From a checkpoint of a small transformer trained on Wikipedia: MLP 512 SwiGLU, rotary positions.
MLP neurons of a small language model. Each row is named by its layer, matrix (gate and up: input weights; down: output weights) and neuron, and shows model dimensions 0-127. Each number is 500 + 40 x the weight over its row's rms, rounded and kept within 0 to 999. Numbers have three digits each. A neuron's up and down rows have the sign that makes its largest values positive.
After each neuron's rows, "fires in" lists the words (lower case) most often at its 100 highest values on Wikipedia text that the model never trained on.

L10.gate471:446516481528507489474532642470485461454582500505447495385595463498509544495494492504499539522508488451474499470496549495482560459467467509574543500423537542517547529548450515526465504512507521488552441525460511584458469518556505486442531486481523469549514449493502515427503487506478453502553504390504489499515486522461522498431496526530511514483490582497494474456586520511486487480587
L10.up471:472531466537513522470567408483481445468426476487534474440487457373477512524466507521505495533485437447463496482575500486527457551516588537511469453550493461517598474545526511491541519514458530582535490480500499551573520545476519468500510430485499489528525535535392519504440442428488518536455471471543433492505457470483499467524525503530521474466526575519479568494541518501521479494565
L10.down471:480551422550510485498517556438533513464525409479467492465468378453469569509446450496533521502493523511455415488460516498502535438484520515571453528526491511475535486529495526489536517449501552523544491503468515581542495490532418508512510515506541509539482478479561517544494497604508476444519501564520555511566574466545559500512590497499554521424496557568497542490468390537521500470503
fires in: "as", "was", "and"

L4.gate153:514501503493498518493481463488590493468506574520583513480505512450451548470459457495531457498629509449542532481408506510535553537443515528440515549483452501485435436480446510467443515547494498501512518495530480504486447505425509534383470522482472452507473517522460467563460510513520546505451476456567524556510512498492452485482557460431548514543523500453468581510453434500637516466465
L4.up153:502529391518457518439506502481486563417487449498481494450489495534495502553525521506487478500496495524505557513480506505474498465518493473527528491497490510512584576512551439556551416511422554473504582499546489560461588536544504479585436489457442504465460539446489525493514533460515468552561548507456457491455517467469433568546504514554423588513455505504550466554496531445470449497508
L4.down153:560504515550499510533498571429580517528461538503580443521434506513531489451503489444488470497561496457512497488479528485489525490449513479503526526513543491523503544406467490486472529525523513530455492508534473500450422544462563538480459506461532517499434509463484506529467500484532527423497525503474572522539580431449491447530479521487519486518455537476500549470501475417670501516580
fires in: "his"

L4.gate374:443467489463467433489478452432496575505481448521527530486535512495449500490486453480501483487529465513520505549431574569522448491526435484520510508452529475482541465499538532508452510514411530512475486465521452520576502520526540472486501496493456504543470537516578524470441494462457541542469507517529480509526554453500458448429629428478463501552475549513597495480460563478524510477515
L4.up374:536500479480507579589531534447541449531525438529521460428544563465497414457451493485544499499511529510542484559509498561513454520469476530534603489541570535507583540505496460464542456483501554453471546422474437539514524509510512525555523453503521481475510455464466528527583518512548563499540568545459504527519512521516519470541483466584481541531540553552542482488532499433547527528470
L4.down374:498439518417463498549452592466600460485601561494538512470529509499505402532449467532508491503436508531511484518490476472527515514462520511518526524511524541455560519505497486455567508486464471486473534458537451501506501521491480535499513479506486487468666437487471524571528481510621541557526534474542525460482538463494460509467513549451525492522548506565528511505545443426491479549464
fires in: "had", "has", "won"

L10.gate117:533476486562498560500522632478527511480449488489477512475502491590509482456505524533465529460492525507492465552567545524498472467511456462442533534470422505444563410459483455558504506520498436505493506517474505536500467586487533483434412496464494531486474537560513496531527459550441508458454517474568474497586478436577571529461534520456532494425528551546482456492526543538545479561469
L10.up117:543493512450483538535470464492514495524440415554454547498464516396430530465516478604552483460444479537524501533466565588553477518495503542485526482463524513519562563476490487498578561491488527524500505530460492526521453538505527439471506596520447522535518505439541487498457509478495432487516473407555455494583575481445479482450484458499479511490498442499578562581453496526521448451492
L10.down117:536528510537489390529496504431529488515532484522509483507471490508484465530485473481526492470495497443474512543504523494473509500514500581502422482523583511482553498500498516518508484517452431499432523557518426489417460488531471461509483532496454456588625492525444471475487439531514555498462464522527483450498486531569560471526478589513525532441475540537498434474491437457399517537501
fires in: "was", "is", "been"

L3.gate239:464515566586446531574446525483507505448441480569530523475481486467425523510519466492464534425508498504518474445488460464600520485550559494456450494504576430416527456462450550542529489518511586507499548543417544457474549485503503493490538505511545500492486444402482451440526546448461566559488565529537487479515459529456516520441492485490407523579535535540559502537506594575526520511497
L3.up239:453475466442512538502519455474452485498474532487501482475533449460523499492554516463542497563528490524516443533475513482500546480427442480483543450467528467479549480488504516479530520569552534528432550499543510505544450503557498506490481573450471507476456547476532490508530531583513473504593484611459461470470513455509558468485577449432616459477496505557517549506439452543466525485409
L3.down239:575494511493558525434499502490477476442476533454565500505560458510483520522504494514504577509514529518533507552459427477549492482449486520454483499505522455469486446503482512482426485564515470563448517510527495514428467550462433486507484503536554453488342481508549530504556448474511515499393510553508492442465512503482470507410519529478484487533474460487523559515497504563551522471485
fires in: "also", "both", "known", "either", "various", "keyboard"

L3.gate412:499416510512460556492519537523529531477456565459466603473531526485429469511492495509509440567494500516513508467512472525479522501411503504526489442464519507467466529505466440451531520530485535434452474491440448534486520579465540504527443490475421493457469490483556577535513534454520492519465485553404412504507552487553438585505546464489480512530459503409484528454510437466561460474471
L3.up412:456499528599437511490498514511503512471482529536483532476547527453445535514491467525532529601505517496453495442483411508491465495509505526537504463479482538492478583454495434509499464471515539454516510532462525523472502580479571490531508536513487511528510538412506553508474515444528495527461531489583484610536552522455517512566501514570511566484450539422488503481549433496530437407504
L3.down412:507426518516484528469531515460479495491513543500512430506537499479472511449508504465563463507479477467533509475548516481459577558461494518505544465505462512511489432516535501503489520515546501498517489553478494524517464550488599514503402502504500480500228495415450512525441538475501569505481501511487485546556531488501510531560481495465496510528504484421514545484485422497569450475507
fires in: "his", "its"

L3.gate104:517487495598548489524565519538447493517521500485558494424491472511438505450470441473517542519523514543419513552509461426478478563535495418530455485476457502485440540520507508539459517430481431492524522464475445482579624486487486508470538459453469483475473480502510510492531442445497523558459540440532532538566540432485481519496515509558450498488545491422534545499547572496527522506548
L3.up104:489550462445416535452490482430468514453533476480568544469500464544449471465501500464505483507460521461491525496546475497470483526460464519503487528530568504536498501521471469541540489538459576415500513475442541512528541493551536401533512546562509477544535496495561452497433500493485487474501500518487441467507379463499500515450425486456484543553509550536526507563453403528569460512506
L3.down104:555493471597425478519474544454501514524536541480502547516478532528571485512460523549551457438528448520445440459524492471505530613479491498505506506503501569480473504501530456507494568454514494412557485471486492524492492501472508500483587453481440540548385525500516511497558463449501546500507496504513540515546460435506494502489501482519499498452545512517570468426501496535627510517486
fires in: "been", "served", "were", "remained"

L10.gate76:519499501532579446446551509463552553503467540503472523480496522518538546473531527482435580489527526457497549525434484529470506511504428520600429478503485560470494466485539435470523532493459516571478500515585507489499501557470463524596518461531492507535500514524550552523483543497463526517506471438528516491478455521506524453502571587468419535483530556467488441522482528520522494566457
L10.up76:496518472484487517501528475447516501519432548548520496493475415471461462488523537572504527492442494509533478515481483442492537429468541464489509423551525551499507377510474498524553451508479590484467511473506504527519534495489495497536493475581514581499405476550542517580517549545501494504476556476523471454452449485489543515470545492495461545498490472446527417460482518487499520495462
L10.down76:518481451531463557524462510503404482471522472486430577459487494487436479466474479508513467490574532525566465519504510521490494516459495549442556463484444489477505473508470476513556537512471511462535485498466521514617504519472567497483540527513441491468430443468454467515474496474489448492499531459522499459478505461470482497488533445479496439504497514503519575528410472598494549464520
fires in: "that", "which", "who"

L3.gate428:494473460435510470468490476457495501542530505514436540469568499453415511488535522529428483529531562532559466444480533497542538478509571473427455478525463515476549443522464448556551552581470459463470562471538490504482524531483521444493390461529480502512455506545510524486451448473520495556562502474568497459572542535480545480515476467494444490614469474544505573557513537541532515541507
L3.up428:510431491498440417521493541434503443497551535524501558497604418439474519495414563446522488503518566536511490447463472508528494488514550494510465454476423496517458495460483429570538547562494530466513458491510485456484496484484552463443498468562495469493484554463528539475552450523563507528472471484536509497618522501516500506474494497450437500504455502528525561505442582472527483545480
L3.down428:510434493468481420536526487442499496471541479494497538509549481431466517509464470502558515505575497537523543485457449466492517413433533521430545534524452513531502510477487483513506603552529509480456494485486493468506540540492552478435468479517472465512337517538490496551549438447492498508540473510540507451544544510526472467510472547439516528476446486484477510552442554528500483483526
fires in: "she", "he"

L3.gate486:472531435517487583413524435392542543515459514446504519525498548545466485494550525478478469493507516522499458519453491464581500451571424507473491461499476550457579549417422568459534487492462554552460500525444448515442474491515485521469516520455486538530486485437488458493555502424474471531465451545509504506523512419457563457523563463535458484499490501461477489498561539505502529559439
L3.up486:539488476510485562456607458508416509476487457513456522490540411543505554480551554491545481489524471491483547473510412508486540504490463505535491514489465487517507477484464494489541552530453556541445468516421510507377493481489462460521497546516492469524501527385382454468527543455457470522484529513508405435450484450430491481492496467531488496496580506460447498558473562548493507459550
L3.down486:390489477484558573456497480481482539522458521455484486518472499503488519499481564490475497533528500530473532532486501518493490412523475513517491467501505512479509452528465545471524516515481521479484500550410512558426514514514471479487518524502516441542363575394495467437527528503426529503459462543580493414502483453470516466473495505478512434536486532448494527522513469556600459474528
fires in: "both", "still", "between", "into", "either", "later"

L5.gate272:460470457496537512526563450473499572400464550448488573471521502495530545398577459488441496455554473473493458550482495496487545476570526489468440498506518530385515424448391464565470590554521508505455484460442436476468510484501491492519502519522533477532486517515523509482452487440462527506488481528489498537462521509487585530520554485486444508483537491485458562540458497449511515542563
L5.up272:498447483468493521541500514485440447482461499479462516492516464563480537468521547427522477528579534557515452472541409509505516506589450500546474455418466513487550515468438470446565467552532479527566438519571491498516523469554437461583529488506490472399491520458531562502449512516535487441510452515518512506472553574523479428483548554456499493540473441515431469527550538512560456594524
L5.down272:446431487499519522499485484484436512434457561439511537502573453552563563513539488507511513476501545400496464535508495528483548429590434587514473558544467500489548478502458430538444524534515490527446460487499474572487541551504497509468478540476578540445315515489505479488486473464403491427529550495504455493499491565568518469459514475469523517502473461511442537518494477508562572541480
fires in: "also", "then", "just", "even"

L10.gate122:501584454553466580433535464542515487487486444458521543449537469443473431501492413461490486495490482510525449423546503422553510482587496517529531494483454501536563503502463585522448493547517491497481494496542488561527524528540498495499547529463407477521502451520453498440509456521460466564486542500506489504502459530508469400398569432535466496562500472550461539464448559518532506520461
L10.up122:549502508518511569483524528491552551437494482503585521499503499521518490483499515503459487501548405472473517474472565516424527472550545470569528442471528528493494493556514470489515522513522521521432488516521482492506515472536463425504581515483500528479436542434518470467460426629451567579523522488499509492430478521412497518532464451506503524525582464515411462499558516476551465473526
L10.down122:495535480467537488479469580472582510483427525526508489464445484532507560483426494566437544455501531535461511513563496470484512430451534415586612509533523469453480475514557508493483509451522528505556465482563473481551542478535471484513539500472556486524380530530508489504513448528543557465511509477581469455491476436492534518478534497481562525460506439539419519480546514529466487472590
fires in: "as", "became", "of", "was", "appointed"

L4.gate362:536459429537534540531549499482477475497416506471588547494555434527443500460531469553556471500497496492478430501512476461502510553495546536513538503470494577393521450496484476481484558433465476493466499482498504521514510578521507498484542568505540488500501478551522476512459538483487531498518470467488621501452499528437461418406566569411505513541537482549488493518496525510549499533539
L4.up362:466485479489432496505507444461522527460568467570473466447425520530482415476542464505517444474489464562475502484510438538476525497486438491490423498491496416465471532531437532491535477492429512482458502523530553493539483521533565549535498539462457493570450508484491535451550521473531531463530477505443528466554521475522487501483526582567413433454440449504487507474397501437508433556505
L4.down362:464458463538403519517477496501547470449531486527437474467497525519428453515485492557561510475507488588575520458454465518512487540461515564538500560467493489491479465515503509455480511407477538533465535494477538483531485506530558556477578514504431504521367543508489489469484487458484605463538493479514503478513529473483510527534552505462496473496469465509507520539407505516593505478478
fires in: "had", "next", "began", "first"

L5.gate333:456518509548486488555456506467477513601480599464549516537542493579516480488530501526481468495537570507490563513466557546546485523498528483512523507527501524486523506520501424534500513560488554504460496484511572495518448508432540512478519527486540584504533485575453489568483499582499481458522519452483513465465522524494489578493496439399512536417440465473498491518502463509544503545486
L5.up333:488493470546438507547430510538456547558444505483564490485485480467478490499533438500494523509509518554448525443487484513557447473461508554488470486426457522511526509463578516501448545481414539476515529581472541473441523433419503528539565447471571541529458533543570580465505525505462445532544543497486456504412475460504541531489479457507563495521482556505489518479483555430494563496480
L5.down333:471511445512447513460477603514493478485438470523463474518531470537511458487419512589459455452465496491535462478478536466496505575501498519453556476559518496506442504421441525490545494551531456503482500425483540430542572523479460521505488445451500536462485523541496537476528446499520494436512459549475545377514485493517483482458575539478558491477511499466477499504484511560610508484480
fires in: "to"

L10.gate272:577469465568520525620482528492465530490459492472491560486526458488507505525478449521473446479508545444478527472480502442453528512481469442479466482509534511507526501486513485388482446471423487453491540509528481526469493496456486473551451547479565512532529459545471462509474562521562474483493511433562551530526429535567528516468586482577550416520534417462469474464540565419550530578523
L10.up272:552487581523542460527548539527569421517399573510458487447478439475483462509472504607526430589491494498428521502500448464479491478442510543464554398530557521436480481519465529562526496523415488498503467543471560451530439477526502476502528561465417472538509477459521553515570480511464497487509493482531445531471401544480492441497532449501447517536544500455460443496497582493517535607488
L10.down272:478468550513548457469520450563468454488488503588452530486485503536517518571564475522542494485525527519488492540556483482535540501523568465441460515483509592454536520545550529465516484500471482451567526507572501568491461456485529560419498524482475577532354562566490490460538491538460523464518530514454564525481553559463515473540457514504475501517480510516519429500500459481444460577522
fires in: "this", "that", "one", "permitted", "per"

L8.gate211:533564428557566492494488421453529486544503469437508488533498545540517452496488492538458425545506501462544491549509543517503515489500528480537480504533556493495514504444532450566452515527424563466501451473574485481500500516477537500501532415574445455531539478588473466556440584547503499522538557482506491491555504497493480546438484546446434499536544463456547459526509436540591373499484
L8.up211:535535565477426504486437423529556496565495507534523569489467458548528544438462595436501469504529519461538421460487495502534458415529491511575528518551503432473507507479495485514524531590425534497484508509542509544486515483472551426491482457562490447560473492520528452539496581491489549492496440457492539516567475466528501427474480421462441497485529512492473483540525500441496454436431
L8.down211:420530442538495465479494458517430489506469518509468573473428530523518447424510506489461518570477564494505420499526536549481506464465499471503569482568534472577582517535437494507496501486476482550511505495524516482487458512561539434561553482490556439561491510547532467494450562486525443463528499501541555488472494504546542449500545602451465526485470508495476485432499491516481455538514
fires in: "the", "what", "you", "i"

L5.gate331:501560512494554526485506411486424479509512493430491523478454516479529468473437461468481502520517493379507490539617509492525464504534511506569414484473482530462517543513523511485434517541534512564591546518486524487505518535523472443475551514556542404471511480526456519501514506510449526538432621513485575566494463452555563517508549539479503509487515510482444548482480550460596504506514
L5.up331:449550475491507530516554497566511440538541496528555497462519507511489486488515580528479483491537557495507510506486510481522497564554494483499476503471465578532519440509484556486520465462507537501449493551599484566495516506536477472501524511501500483573501443479449572560461485521521510540565536552573523463586555480547542538469440489509466461562490463552521512465429582476447585475521
L5.down331:525574592492520517513521534489465443459527511472567480484477486531454505493430467512527556468456540455468467475431473555444569499560503491559450448482515515521521560497517491416421549496497490485564516484481469547514522513493507422510534530585527523499542426476495630546473550478483533513499517506534550460522481536513494540537473510513530500501467462431490490485408557469444451486521
fires in: "as", "assad"

L3.gate183:504500522501435520520492501490504504505513445511410508513521538542426425377473435498515528453528431507440517501479480442422555489464502501496514429574505531481544436521432469439535508518499496525522470513425498566518568505459494491521485539535546472471504509508501462539507509491450509517457529471476478482453479511544562447499565459486495482448498501465393440501410513412457527541395
L3.up183:454517478488446560469510447448528515544507431525459551470528424511480466530545521469467528486529486504530531509544497482575539467483437531432405595519516497456512454471555567531496517451528503521417556531507496486600483497433461534480422463366534520549509495426431446474496547492519475502521551521462545467548555482475477522479521488508540447540529504507505499464514431499521530449474
L3.down183:495536520489555502504498440528518555570536490479497494514479464543519462502507550454512426485557493533498546484450431547507569440471409470523460486515483487448478406477480499482485537465478535443531434499472483520456504480508492502477485504509517458482474475488515510498508479559547554507467427472434491479452476589500481516522534505502498472546505484480445431467517509457554514478512
fires in: "to", "with", "into", "during", "following", "joining"

L4.gate355:559401512484570508471492475522545458507460444438449508566561469491483518470511445505583504461510531391442539528423544543460440522463481508482511568517494544588517417488539506483558515487517450488553520512495511501554507485435573535538416490539558531443445467475511503509520484433479501478457543488509459502476563539471470575485567504550473484506481491423431486502515507447479537463538
L4.up355:439434550533530500524424462559506530516509435486474442502540506491468432510510435472476522492495465541442549519492485516553549538532556452454456466554531487504450437461558548486533461521482498492525485547505467595573484525476456504454462544538487466534521487550611536460455566566556477564486508416490505440504478583495554558503545546473511522490566511485446474492569518479516439523517
L4.down355:560432526436535468458499488516519413536468439414530547627512496529507475487520468578525429454580516483455547523532547528479504458475567456459484510463458478493434490442499444476490535457503446521557534537463554504552475574485514521508501524482478468556411484508517495531527602515500508533455506506502437500468474512515520526481523514557531503455511475517452520468504448547445598489483
fires in: "state", "national", "football", "public", "social", "basketball"

L10.gate292:457547442481500486473505522531500488560500526467531477523499488476552506470563462445516478460507571543434517463470513522562564537538478546517450504496531544484474437421473481522465536497471472437492545440472380491507532551531439488459527512513537529486504391536498465498576437481464435549545551542527549548544534512557451464543512495504488532550465518595527455454538473482511476516546
L10.up292:581503517485456508538514570463457580432574533513486513523427495420531522473480527523531546467485496506476540539481494485518455454483445486487513558552565572543472520481532452539591502429467478510534566547426538558516461509526507499583527527501524470468493583492492422490511530525464524516552417465466454516531442451529493458477453486547516554482529467503527454540552530469499469545514
L10.down292:564501513508468480524519511567482577501546452431461463498480499502491504453493484500523499458496480431447507501505516499499549544472501482493441478422467524524508556389426471522508561472491542556499491493451470515552429508499553488497579490587443465474342539570487461480536472465547462453514452508517490458498445457511482511497530448444512518382451518456533555484469509550601524486452
fires in: "be", "is", "been", "was"

L4.gate39:542466563498465473445506521455483507497503442504471448571489455539472525459480527496455490504483499531541425471446431446483584467510506422568488521467502467503437430431503447467516472544493495608558529472486489463516403562490461532565495474522477452511480437563553505543489544477481481436429431523523503489609541507535500560490581462481455528466540465504521535466536417440530457470542
L4.up39:473434569529510530492520454560503470499542489513516476543451498429483498563503538438509406533480458468531486493500507553511512447448502492568547528477536505476520427489485539557475516447439520529506477480471481436510461513594463483499593523508550524537427480493600529460441508513423463453467493484480459482496512453532486530432499447500469409441532507464543544519479441426428513480528
L4.down39:483483492510468530508458507521498569521540474550532526585521468486539511564514471456524461502529536450513537471512555502492469423499501481561552544472537461403518461514502507528502462486471546473487505495439548508456497494582479496504535507473571501499390477459537496543477447484485453454434495504496520473474528527521504503469464406587517488449505479450507447483521478558435560475488
fires in: "series", "group", "family", "band", "stories"

L4.gate230:464479568542507438519505469466523573505435388479476554493536494553491454538481501533444467498528471493449512548505485505519548502428455521444503549457482498447492484425486475564423480510508469535476511551449500458568561509525510525444484505541534523520474463542503539586495546563521461495490523484486504497621576547452474513497550520482457486495496509473549585558546500493555542452492
L4.up230:469458502400538479507416480451424535482497487454477469494446518523539479471510429468490459496471490561474495482559483472486452526527520449496523559476422576543527544530509482560528484571498444478555470525460518503507530447463502540355439507541486419430426502434499537494494500529490442507475572519490553500532506458496529504508560568412456515493463488441490528487560461599487498471539
L4.down230:469517484460564469528452478487429504539541473508458496474495490482598514504522530542490492504476468495493505524512492481457491532551530504546581540455489542561486488525516500527507518552456471463517472500421505515485560424472564475444466492487425454460387468482496475497441533455482476506479482497479534489446490504487521454521471523495432482516446448487441494558511482590435531433526
fires in: "born", "age", "city", "country", "km"

L3.gate58:457526538466462571548489539506511535486572493451497556479557540507458534512469501515472425464489494454456497508541521513527479443521487430549485505553502502561501410469448493501518501524460539503443529473514507505427424522495504394554494524503534588408468407528433548471517430509481457572527460463556506513437549505465540545479452443444478554450503503529488532516484506484538497479517
L3.up58:509519477529527468554449556487510551428548483494548546525548466583518514479513490447568533508474513518562490434410544494461569494533450524525582489516441563490497507530497545528509530477509523424485544439460538497439468484495518483554512555504555548492505508447586512454548459502519517532514503537482465529459477487452503511439504462460551461475491519522525573500489514587561478434462
L3.down58:467550428454464511500474477543518436511532484521514454462539458582396511491506528469526460486481500537502493496529478460481471478490531492534469474514471537470499499468565533526573490546517484506557481509488416525473484520466498482509548531522490514527349525491518475458554469499496485546470504548479444499479451551574501513533481496541575561509463499520579592534474552484528471502424
fires in: "or", "to"

L3.gate430:464490519518536524496508444497489548527496364483429536389517418492535501474511496545468592474484474490470496503477491525493544473477476468526486544518424536503469514488465537515491559479441575558492466578502522516553530593442439462446452520514492546503535494459518465523517607529492434511474481569502514518501510468510484544477550524513491487467548575528528483481523519454536539527465
L3.up430:451516472520474534553519497448512472464492446443439483510495524569472463411499511466474548503516552478489422472578508551571477512475525576443500485537510511468487487453515495401545486495507481488484531485486465427557518557501452552482483499454470471506492486483589416474447519527441545457442510564554447511472519547488514504523518514519496514528506469536434421575489466476544509566424
L3.down430:491490459505535507534489512486548492498546505449490454523440539496489429452481533490504490530491497478446510456547491500524487462504489561490494444506514477461470454429546476459515467499512507499450480468461465432488484526528508560476484468517512460436414478501579445444520437516494464479476486516533511528485546498494487487503468487459536477528539472524444470515470508416460483465507
fires in: "to", "where", "behind", "into"

L11.gate424:527472480452442481444557489469484468531558490581522496521567486520486541437476563476567517479493488488445484537540472435502509519521472466519461543528459507485430453495548451569496491473537520499564571502567432469497476493542516512550442505535462543523504497533426495492510506496464557580524488537522419515550544474603399427496552567490450481510530591457448465442495537510530527559500
L11.up424:546523517504539478495464550473410442458471434459395477468488432447480534498521536465556478445485496561462470512479513507495467514460440549524472417454497461492486536551531494530523542546425536456542510563444504516493467530472447485456568528572439483488553547456573437502546549486469475511526519494439525452495553563509497534556522497411543496512494474544553500434479485485586441482485
L11.down424:468531524517546504484469494478510515496484485530544507533519457473490487476467489453553541459527499431470449565549446448465534461519501437488530467488492520507437544441507484490542468514427482504439515557518510484463474474564454480482435497536363487506618506508460481556538492496552542561581535452550452561502492486524484418508567451466501507439553577410477513565485559485515507533491
fires in: "was", "is", "44"

L11.gate372:565490438552447532574526515535567472503524466527539574538466511484519522455457510554495526459546514468467462542495551502426578483588561485477465466430522514475459490463516549476479525514534472497463510551570516569482462490544358513497464506552496512419512499503543501502522500501511478527450474497481502555482553509560543554491531461548549521479521456495527483410574515515498522582510
L11.up372:435541536425566456433578572548509460482458412523511576431438460506537502465514536464452555516524587519497553519574477475505440511529540517491418509481468463508506527543500478479563511499532473586475549521464531493517578459497499481450482515542458528536457476551520518457583507437432481483463559502501510523465459560523555513495404506510559562490498501505470547455516511512498522467522
L11.down372:528544488446452528497508440551476512494511517516497485499420472545526496493445503461468616471508516448468461519455507561529517487524550534468499508538521499557480495511453538481499497447431567554554511497481563501509504496624529414500517441562529471450414461508502575468483495478500476452547523512531478502501508537568554487582495459506553538434484455465498501540464507536538519533513
fires in: "as", "then"

L4.gate211:483448525545528530481487486531504462467598461459442490511473477589488473529484470491486565556517465514460599474521505505515493485479569478502545463453429525555469538450600497494442507473520587549555552512534508469555513520477527529502524577501566452485484500516526480504380561490524429547491453485502471443482522463526514538480506515467526530522497531519495500495478510454501453462518
L4.up211:502437509396512531463477443502473490486531494504449448518468477539499448513505492527503490464524396505466498546562512531465446543484587498524491441495499543500509531549511491516498522451549464571475493524526492549473563416468539455517592565508502479401535494491463533461479472413524470483452513497587497526548480528507479522501492536551432517549510587541500517436472476533471469451530
L4.down211:486379506435527547504452451478502435544525481491481441517555502532527508468518482533522460427492467500518539505465501484442467514474562487553522484527530498546477520521488526514507502425538482514524515512464545474478494488439510502491539551509440485473455450488499505469480506491512462467486537518553482522470556561536466484450502479559480513421527547519455488470476502493418513514513
fires in: "school", "football", "education", "family", "basketball", "trade"

L10.gate375:441529485584492508591465449503569603430546483513509547414527474500485444554573572505483480555461557470523526506520590466557516519433517545534499501468534464498457509461410496523528531512508565453495482519428516430492531510489574426420498449458476434472494517550462558583540514547459453561458508482537486525603510523554500486504494573488471491539519498462489530480509496461558455552544
L10.up375:476495528543515430451509559501477560511466481489519465523484400496513481538539484510490442498523464530520558553539490546478500451497476550500467532486465460580477474487555489468548473495417515484407476491540436448519610486505514485447507522443590510470508500530440459461591491491481530539487464476536560417497469531531500545546452550379524466440490431570491517578525529460434464457553
L10.down375:561553485393442429554571477537483534494492501546570549493454467531507511487558492516484426542463459476452433466458437368447456503511496599490479517529506540465454462549504489462525460535462433560555489515574539551508516536497533448512493481567511476454487483535541481500498430476505534471480439496509536508449574531501512456548505458451456479510555441504519471483466430479631532503531
fires in: "she", "he", "who", "it"

L4.gate495:461510502507451495574571495406508504435511436543519477431480491537446519532549494433533547477543487465480519459550516503490505475518512545465535540492558482425508470528530509560385556499553530570504448523560501535525449484469473519473499560466539432485502461504492546448542558482534480519483544500533553489496478553439520496505533520482481516460559455472503484426492471474523489491507
L4.up495:530410517455499527532521523522500465440421494557499516578499574521512459539504602480558477487477481553509554507430428487498514545499492413526535448587526467493498403520523532517499590507468503493490479512513499483481534538472544532502474551503448475473585488527563557412526528442506529522535528482527428526534579476531510519530514461528497530551481491575523460546485496486527430500470
L4.down495:484432477447452551518447529504485506521458440619530494494506584599531471532514529380517464501448539518534497442591481487491476548515541525546512485508489419502535457529502502481463482477508454531509473500527501491512489491513479543448427534497515484523520451485495502392583484452466432472584510518495511598430527469491514511487535500528504560546481495540532567494554461481601478471482
fires in: "ft", "art", "built", "arts", "artillery"

L11.gate359:537553493569503572512489544578432552551572467455503513502572484535480524424424508536454473411515508497487505504498474475444537491470486435582463493521550510550505501491479564508483442446523435472495469538477517543457471534500518496517458468508546485446513555583536422507491529462553492511482455465525592505532462501442536499480503528472391482457537490449519529574558494524524506498481
L11.up359:549491544564469541429578503464522531464496523513400450578468496523492584546528488559437519547494471481476516537554516433527550551540532484559453535474517523515455475540514472524445565506519486538492466462474518504563561468538529552503477488437511553523486500502531486530497489526467509441477498444588535448493452498508584586518482403503545552497474520427481561519443435493491411531528
L11.down359:543461547501496522447528479464485479509489498564575470457554511472547506558439485460541494509486551461458516481549517468534594506483493458444515509514423536511556468480457433515463463511503504454556478466495539535593494513461446520451504429463499526436476580506504529556535531486478511530510476436547493505571459438535534437518515439482513448527501545532514527519465471477486478450497
fires in: "was", "is", "been"

L10.gate245:506498505549533485417518573474523516515506570491507467440503479589537562508521486537471500458462539482602553516564455554463513502503456512530464480544511518535500510487558460526521571467528534474471471502524542470473480493466503458447501527462431596463466544508429543473488414471460494584588443482430448527566492539480499536479515510541475532470509563542517465475491560475478469523495
L10.up245:448480491433480550515489463445482477447538501397515482510533422461497463480453541450576565487461594542460446536545474482468481537507495444536527553479494497450553503489469518546545568480460487505574557440498464537510481538462529509434516515501454503499404527469562499483482423516523518587528466555500486589566500544432508506512475477503504612490540568526490527516447572464498486525509
L10.down245:508527533517516550615476455479440470452465452539495440519511477584494423489552452498494511456542444450454499530474469502485476469480480483559458500462515447529552526510490539517512502482497562481472479481532496537561531492528505534500446506569481495445367512505529541582505460534484478465493539502499543446513516596565526590483503491489457517442431428478436570510525463495478447487509
fires in: "was", "and", "or"

L3.gate364:506448454504514434438475437494479487522477482479559511492610490434439404474529474549441532579478506552529482451497495530522460469561539509516499449455451458466508513496457543570509502519486446466535470502478498465486450484506481512473461425547458461479465485545501530481463534425453471548580492561518490546482560571482494467484468483483460477548475475508482583545453538581429476496520
L3.up364:494417490480514471452446438483481456508497500468502588499567497420441436537498479580485518533460466529534477426467498549480517491528528522493485465461454462469518503505506464537508505516520425474456500448451467464488547521478527507539470480543452537448491460576466506440533588484439488568549436564508521479512578538481463535519524589495444442574478445479558569563510486552481481479494
L3.down364:452388478524503482475492445452491520479541447517541505488572452487418414518528504546487546508499433554532506493539519492456457487474528557503568531482503483434532455562508500507485528493561484501483485496456477503504495447525568520530474512566514491520391527530514502470498533503505454499575464455480503521481561508490514484513483503451493503531503484469498465531485531524418495464476
fires in: "she", "u", "power", "utina"